{
  "hidden_size": 192,
  "num_key_value_heads": 3,
  "head_dim": 64,
  "norm": "layernorm",
  "qk_norm": false,
  "attn_scale": 0.125,
  "tie_word_embeddings": true,
  "init": "orth",
  "optimizer": "muon_variant",
  "lr_mult_down": 1.5,
  "lr_head": 0.00855,
  "warmup_steps": 200,
  "schedule": "wsd",
  "decay_shape": "linear",
  "batch_tokens": 65536
}
MLP neurons of a small language model. Each row is named by its layer, matrix (up: input weights) and neuron, and shows model dimensions 32-127. Each number is 200 + 30 x the weight over its row's rms, rounded and kept within 0 to 999.
After each neuron's rows, "fires in" lists the words (lower case) most often at its 100 highest values on Wikipedia text that the model never trained on.

L7.up674,175,217,184,242,201,242,242,221,160,202,162,204,172,247,167,180,175,258,231,198,226,213,191,184,175,211,241,131,227,212,183,226,223,231,220,196,231,237,162,141,192,247,212,186,204,216,218,166,189,199,189,235,238,215,237,215,206,219,186,224,178,203,209,170,194,191,285,221,214,219,164,189,236,165,223,240,185,217,217,156,251,152,175,205,211,162,144,222,244,180,232,209,184,207,220,185
fires in: "season", "second", "seasons", "speaker", "seventh"

L11.up89,199,213,205,232,157,235,223,268,181,194,142,267,193,169,148,187,195,222,224,167,152,185,199,219,192,213,184,171,148,191,202,203,183,273,147,190,221,217,251,190,195,229,168,213,229,233,256,166,180,211,135,199,247,167,170,203,165,190,191,163,196,230,169,154,213,149,175,152,227,220,218,223,237,177,200,217,184,245,255,248,204,148,190,181,185,160,146,181,194,226,191,172,164,191,192,184
fires in: "to", "be", "of", "subsequently", "later", "previously"

L4.up87,218,218,204,231,221,174,202,187,230,213,239,184,221,160,139,147,165,164,157,234,224,195,188,225,255,174,195,176,188,194,230,199,236,189,181,209,193,162,240,245,172,277,235,173,199,231,205,195,203,258,187,205,91,220,213,166,206,190,181,193,195,189,200,132,189,250,202,183,143,165,265,242,204,211,182,225,232,175,195,213,195,218,177,199,154,149,227,176,214,168,229,156,193,221,204,260
fires in: "votes", "gotha", "total", "vote", "football"

L3.up280,208,239,189,145,189,168,191,181,192,237,181,190,210,209,171,197,176,201,204,207,142,206,159,223,192,203,236,203,181,179,224,225,170,296,169,200,213,182,193,183,177,236,208,243,165,247,188,182,213,236,249,197,185,223,201,148,213,201,227,243,163,164,194,203,226,254,198,249,186,178,221,189,204,252,179,224,253,224,190,169,165,243,121,171,216,220,189,259,187,166,168,167,187,193,243,176
fires in: "gotha", "footballer", "both", "football", "total", "got"

L2.up23,213,222,171,208,147,237,274,216,221,233,195,217,203,179,206,204,134,170,179,199,165,248,233,189,245,240,259,208,141,212,186,219,211,141,159,164,219,184,228,208,200,211,127,206,226,178,190,142,205,201,242,200,166,214,168,218,217,213,199,180,230,223,168,213,155,200,233,245,216,217,208,231,256,232,178,206,227,222,171,195,174,165,208,183,140,167,212,168,191,184,165,198,270,214,255,212
fires in: "was", "is", "are", "record"

L10.up150,248,231,186,209,196,223,204,262,212,225,182,194,217,199,171,177,182,233,188,235,148,202,202,224,192,201,168,211,174,230,211,210,228,172,154,215,214,222,195,207,191,240,203,214,225,192,248,204,163,230,209,198,197,184,171,251,192,129,173,216,214,197,193,177,198,175,146,210,133,180,259,232,243,181,180,190,181,185,235,247,198,179,182,173,241,236,209,181,201,234,215,186,226,219,213,213
fires in: "to", "later", "also", "been", "while", "became"

L3.up441,227,194,201,215,183,206,198,203,218,213,161,241,256,250,250,269,211,173,190,157,257,189,196,219,170,236,200,243,215,198,195,207,172,236,173,219,170,204,210,218,214,198,253,199,171,198,201,202,211,166,186,211,213,180,200,176,215,170,180,265,188,186,152,199,173,162,184,164,264,232,202,165,229,251,189,217,187,222,218,248,198,180,197,226,210,148,180,153,223,222,210,202,172,200,202,187
fires in: "being", "only", "been", "once", "foreign"

L2.up193,206,201,206,206,197,221,229,235,210,226,181,235,213,204,222,177,158,199,204,241,178,216,210,244,212,203,173,228,225,179,220,175,202,205,191,186,214,185,212,222,124,178,205,245,215,229,209,181,157,195,205,233,150,233,200,177,225,200,160,157,202,150,208,213,150,166,187,170,237,210,176,201,229,199,252,188,165,148,242,188,129,180,167,174,202,200,185,164,211,198,162,160,247,150,216,191
fires in: "on", "that", "with", "which", "who"

L11.up302,230,203,219,176,181,201,222,222,219,203,168,196,189,167,222,195,173,257,183,158,164,205,207,197,225,232,223,173,183,180,226,239,193,194,140,193,158,216,171,177,127,209,171,206,255,237,221,211,200,231,176,221,191,251,236,215,167,211,175,240,213,184,233,228,239,207,201,217,197,216,181,218,211,160,218,237,220,189,222,264,190,157,219,148,138,214,186,201,182,155,228,199,175,167,190,194
fires in: "a", "april", "august", "as", "after", "an"

L6.up236,209,188,244,213,207,170,221,220,226,188,174,222,168,153,200,222,214,144,222,189,167,215,282,176,207,184,162,180,175,203,236,215,251,193,262,224,200,235,230,212,185,199,211,164,182,213,230,229,177,254,183,213,191,195,166,182,207,163,222,201,190,206,185,151,133,191,201,181,216,195,237,133,178,171,146,179,188,196,201,198,223,257,231,185,196,214,155,159,173,183,175,213,135,212,220,193
fires in: "been", "written", "began", "begins", "spent"

L4.up472,226,188,207,157,207,238,244,210,180,206,227,174,226,199,165,141,200,194,281,169,204,212,200,226,171,224,205,220,240,183,187,243,186,193,186,174,223,248,238,228,181,215,201,202,234,213,151,178,183,179,246,197,138,208,213,257,175,208,183,190,189,254,186,115,246,183,152,205,209,203,238,201,164,207,166,227,187,222,179,206,178,208,202,229,206,218,145,200,153,210,190,192,196,253,234,236
fires in: "also", "be", "ever"

L6.up85,179,193,233,217,205,112,187,216,189,242,252,204,172,186,177,240,229,191,203,207,195,180,143,171,173,148,192,159,217,145,188,195,134,235,210,235,211,232,240,189,201,139,189,173,174,198,211,229,182,199,165,168,204,198,263,241,184,187,185,212,182,178,167,207,156,181,198,201,220,220,245,212,248,191,228,230,162,239,183,218,208,179,212,245,255,237,201,224,222,215,180,213,181,209,200,222
fires in: "this", "three", "although", "those"

L3.up67,178,202,152,192,197,203,249,229,238,184,219,138,248,204,222,171,163,223,228,170,212,173,183,178,221,209,213,227,187,217,154,199,188,147,141,210,240,207,178,225,172,200,217,222,195,214,188,266,171,213,217,189,194,247,184,178,211,209,173,192,179,184,201,202,238,105,189,192,237,211,215,207,178,229,251,206,205,207,155,163,194,274,240,212,169,232,200,173,218,201,211,142,179,193,202,164
fires in: "s", "germany", "mi", "german", "minutes"

L10.up712,223,198,223,232,213,177,265,192,177,231,237,162,238,136,211,197,288,198,189,154,239,209,239,207,229,226,218,169,236,179,190,236,190,193,211,196,249,194,223,179,197,164,147,215,187,170,210,178,164,214,219,193,198,206,188,193,293,160,185,177,209,159,240,171,239,202,222,225,204,202,216,256,225,204,180,237,164,254,202,222,204,181,170,254,243,256,142,221,203,221,224,174,154,192,153,222
fires in: "a", "this", "main", "three", "its"

L2.up748,193,220,202,149,178,223,247,193,175,241,257,246,199,249,203,155,211,197,200,197,185,198,199,213,248,193,195,181,182,189,215,198,195,244,170,175,209,188,173,161,200,224,253,189,202,161,161,215,213,203,171,234,194,215,220,186,226,200,203,237,196,208,193,169,225,239,222,197,176,156,216,201,203,214,161,191,207,206,134,214,162,202,188,190,214,224,190,232,213,207,176,213,189,203,154,246
fires in: "gotha", "footballer", "both", "football", "votes", "got"

L4.up546,229,134,202,168,248,247,175,109,195,170,227,207,206,198,182,229,219,215,224,195,199,197,194,220,224,229,174,175,201,197,225,172,152,210,163,208,255,224,200,185,148,217,184,207,205,180,139,156,155,158,183,134,193,171,199,182,135,186,232,249,187,185,171,212,163,151,185,180,188,180,227,205,189,272,178,186,208,219,199,206,223,234,212,228,196,208,253,205,170,177,184,163,194,240,183,188
fires in: "career", "also"

L3.up544,186,207,210,200,226,182,177,207,150,228,202,215,254,214,235,214,203,162,184,232,177,184,223,266,182,223,196,209,195,192,185,224,191,186,167,279,230,194,222,196,216,194,233,131,249,228,178,190,180,214,177,184,186,238,216,214,204,200,198,220,208,193,177,196,210,197,175,232,232,158,203,212,166,194,210,169,190,223,272,195,218,198,214,188,153,197,195,161,179,244,219,195,225,215,192,153
fires in: "played", "playing", "play", "player", "research", "first"

L3.up2,189,182,251,179,147,215,177,225,146,198,191,195,211,218,232,217,210,171,207,256,224,189,193,176,246,211,178,187,147,189,250,175,217,163,227,219,183,218,193,229,149,191,172,178,187,227,184,228,232,185,181,240,242,184,238,300,192,179,214,265,201,113,209,145,179,231,237,261,185,233,147,172,171,229,199,159,231,215,129,161,189,207,200,211,205,186,167,238,200,186,177,183,255,200,180,209
fires in: "footballer", "club", "football", "season", "basketball", "round"

L10.up70,208,206,148,253,197,188,191,223,188,206,166,206,188,206,191,209,246,156,171,193,214,184,222,223,190,204,242,153,167,226,226,241,233,139,175,224,202,253,204,215,204,194,220,234,183,175,202,174,191,207,164,189,237,209,178,224,170,188,217,199,241,210,144,153,193,161,192,234,172,187,208,200,178,236,199,200,248,218,219,167,179,250,101,210,195,252,188,225,181,207,133,170,200,219,225,190
fires in: "footballer", "football", "qualification", "network", "olympic", "mexico"

L4.up431,174,192,147,149,194,212,202,157,229,195,151,248,178,205,182,208,181,230,229,207,209,188,226,139,195,214,198,214,192,240,219,236,243,200,240,202,254,241,215,194,222,171,210,194,187,171,189,178,187,175,271,206,198,185,162,197,205,217,253,207,189,177,158,252,180,134,176,182,195,243,238,212,190,189,127,229,216,199,176,233,205,196,204,249,202,155,190,163,258,244,208,202,151,227,232,208
fires in: "been", "before", "begins", "killed", "maintained", "selected"

L9.up730,201,243,168,232,186,208,229,232,208,201,138,228,213,149,211,165,241,126,201,212,278,189,233,191,208,177,193,214,240,154,212,212,182,219,222,197,266,187,226,195,154,226,189,178,176,182,205,175,190,254,165,211,192,171,211,189,198,230,173,200,191,190,208,192,181,145,80,151,135,203,225,227,213,200,208,193,212,202,223,177,172,155,271,202,185,194,178,184,203,233,226,204,260,178,204,171
fires in: "on", "only", "technical"

L7.up764,187,218,232,184,212,226,226,205,193,212,185,200,242,183,150,165,197,208,211,172,154,145,216,235,205,211,141,223,220,271,153,175,212,238,195,222,187,195,183,142,166,167,204,184,236,256,192,240,205,238,245,250,203,242,242,191,144,216,220,182,190,223,178,180,228,228,130,161,192,204,190,197,230,252,137,210,195,176,233,168,164,138,246,198,193,211,257,190,210,189,193,171,186,211,167,213
fires in: "as", "considered", "also", "being", "becoming", "find"

L2.up680,226,155,261,220,199,190,258,208,255,182,212,171,230,207,195,214,182,155,170,173,177,247,199,186,196,186,147,187,228,223,224,217,173,220,200,134,214,150,232,218,212,284,197,200,179,182,200,170,158,229,174,196,172,201,256,144,137,248,220,234,185,194,226,167,158,204,209,197,209,232,217,131,266,196,156,233,197,224,240,246,242,201,168,205,204,204,170,208,207,202,212,187,154,185,209,186
fires in: "would", "will", "went", "village"

L6.up285,170,206,97,203,227,207,206,198,211,232,163,210,246,201,167,165,204,172,200,201,169,178,174,208,279,218,241,169,207,203,218,204,180,196,177,192,194,182,197,201,152,236,218,210,279,215,195,182,184,200,193,236,194,225,214,165,240,219,208,170,188,205,200,198,213,152,164,159,156,176,148,170,222,157,215,231,198,227,207,209,162,179,199,221,214,196,201,266,238,170,184,180,224,222,200,215
fires in: "through", "on", "to", "at", "in"

L4.up466,186,181,185,232,171,199,209,246,146,240,194,230,196,244,233,179,166,185,157,156,161,210,207,200,197,230,217,169,213,233,196,239,185,193,176,177,175,206,261,196,222,192,181,237,244,199,187,210,206,224,201,152,190,261,217,194,177,203,218,237,210,176,182,219,181,190,215,292,219,191,212,128,169,171,232,148,194,241,217,210,171,194,222,173,136,194,187,218,195,173,235,161,202,236,265,165
fires in: "has", "states", "is"

L7.up81,192,169,228,250,205,227,264,205,190,205,176,150,180,175,170,190,220,180,167,162,212,172,230,145,198,186,240,160,191,208,172,179,187,204,224,243,176,158,206,221,199,246,178,196,163,179,224,194,250,223,220,178,175,179,211,184,282,173,210,141,205,207,220,197,194,221,170,235,187,190,217,153,167,226,237,214,193,188,245,201,203,216,183,212,221,249,236,224,214,187,294,167,202,182,223,248
fires in: "gotha", "total", "party", "time"

L4.up722,208,209,202,236,211,209,234,213,221,181,170,253,170,257,184,169,111,197,181,191,190,237,175,245,139,210,162,223,207,225,141,204,190,190,244,171,212,174,263,186,231,187,216,256,226,188,197,235,230,189,154,233,207,183,184,174,238,189,171,211,251,211,213,196,237,159,124,235,178,201,185,163,208,209,187,166,227,226,242,202,179,198,213,175,205,243,240,191,210,205,201,223,140,256,215,207
fires in: "april", "became", "was", "recently", "become"

L2.up142,308,249,206,221,170,194,144,212,208,173,268,214,257,212,181,223,189,173,200,127,193,223,247,249,233,156,203,221,192,170,238,235,195,153,249,189,147,197,219,193,240,195,207,143,165,249,200,157,184,229,206,177,209,190,224,170,146,172,167,211,189,235,198,189,195,190,173,198,226,174,171,177,181,256,130,230,214,167,228,216,236,174,239,164,211,150,158,179,227,231,223,172,210,188,169,226
fires in: "been", "not", "be", "being", "before"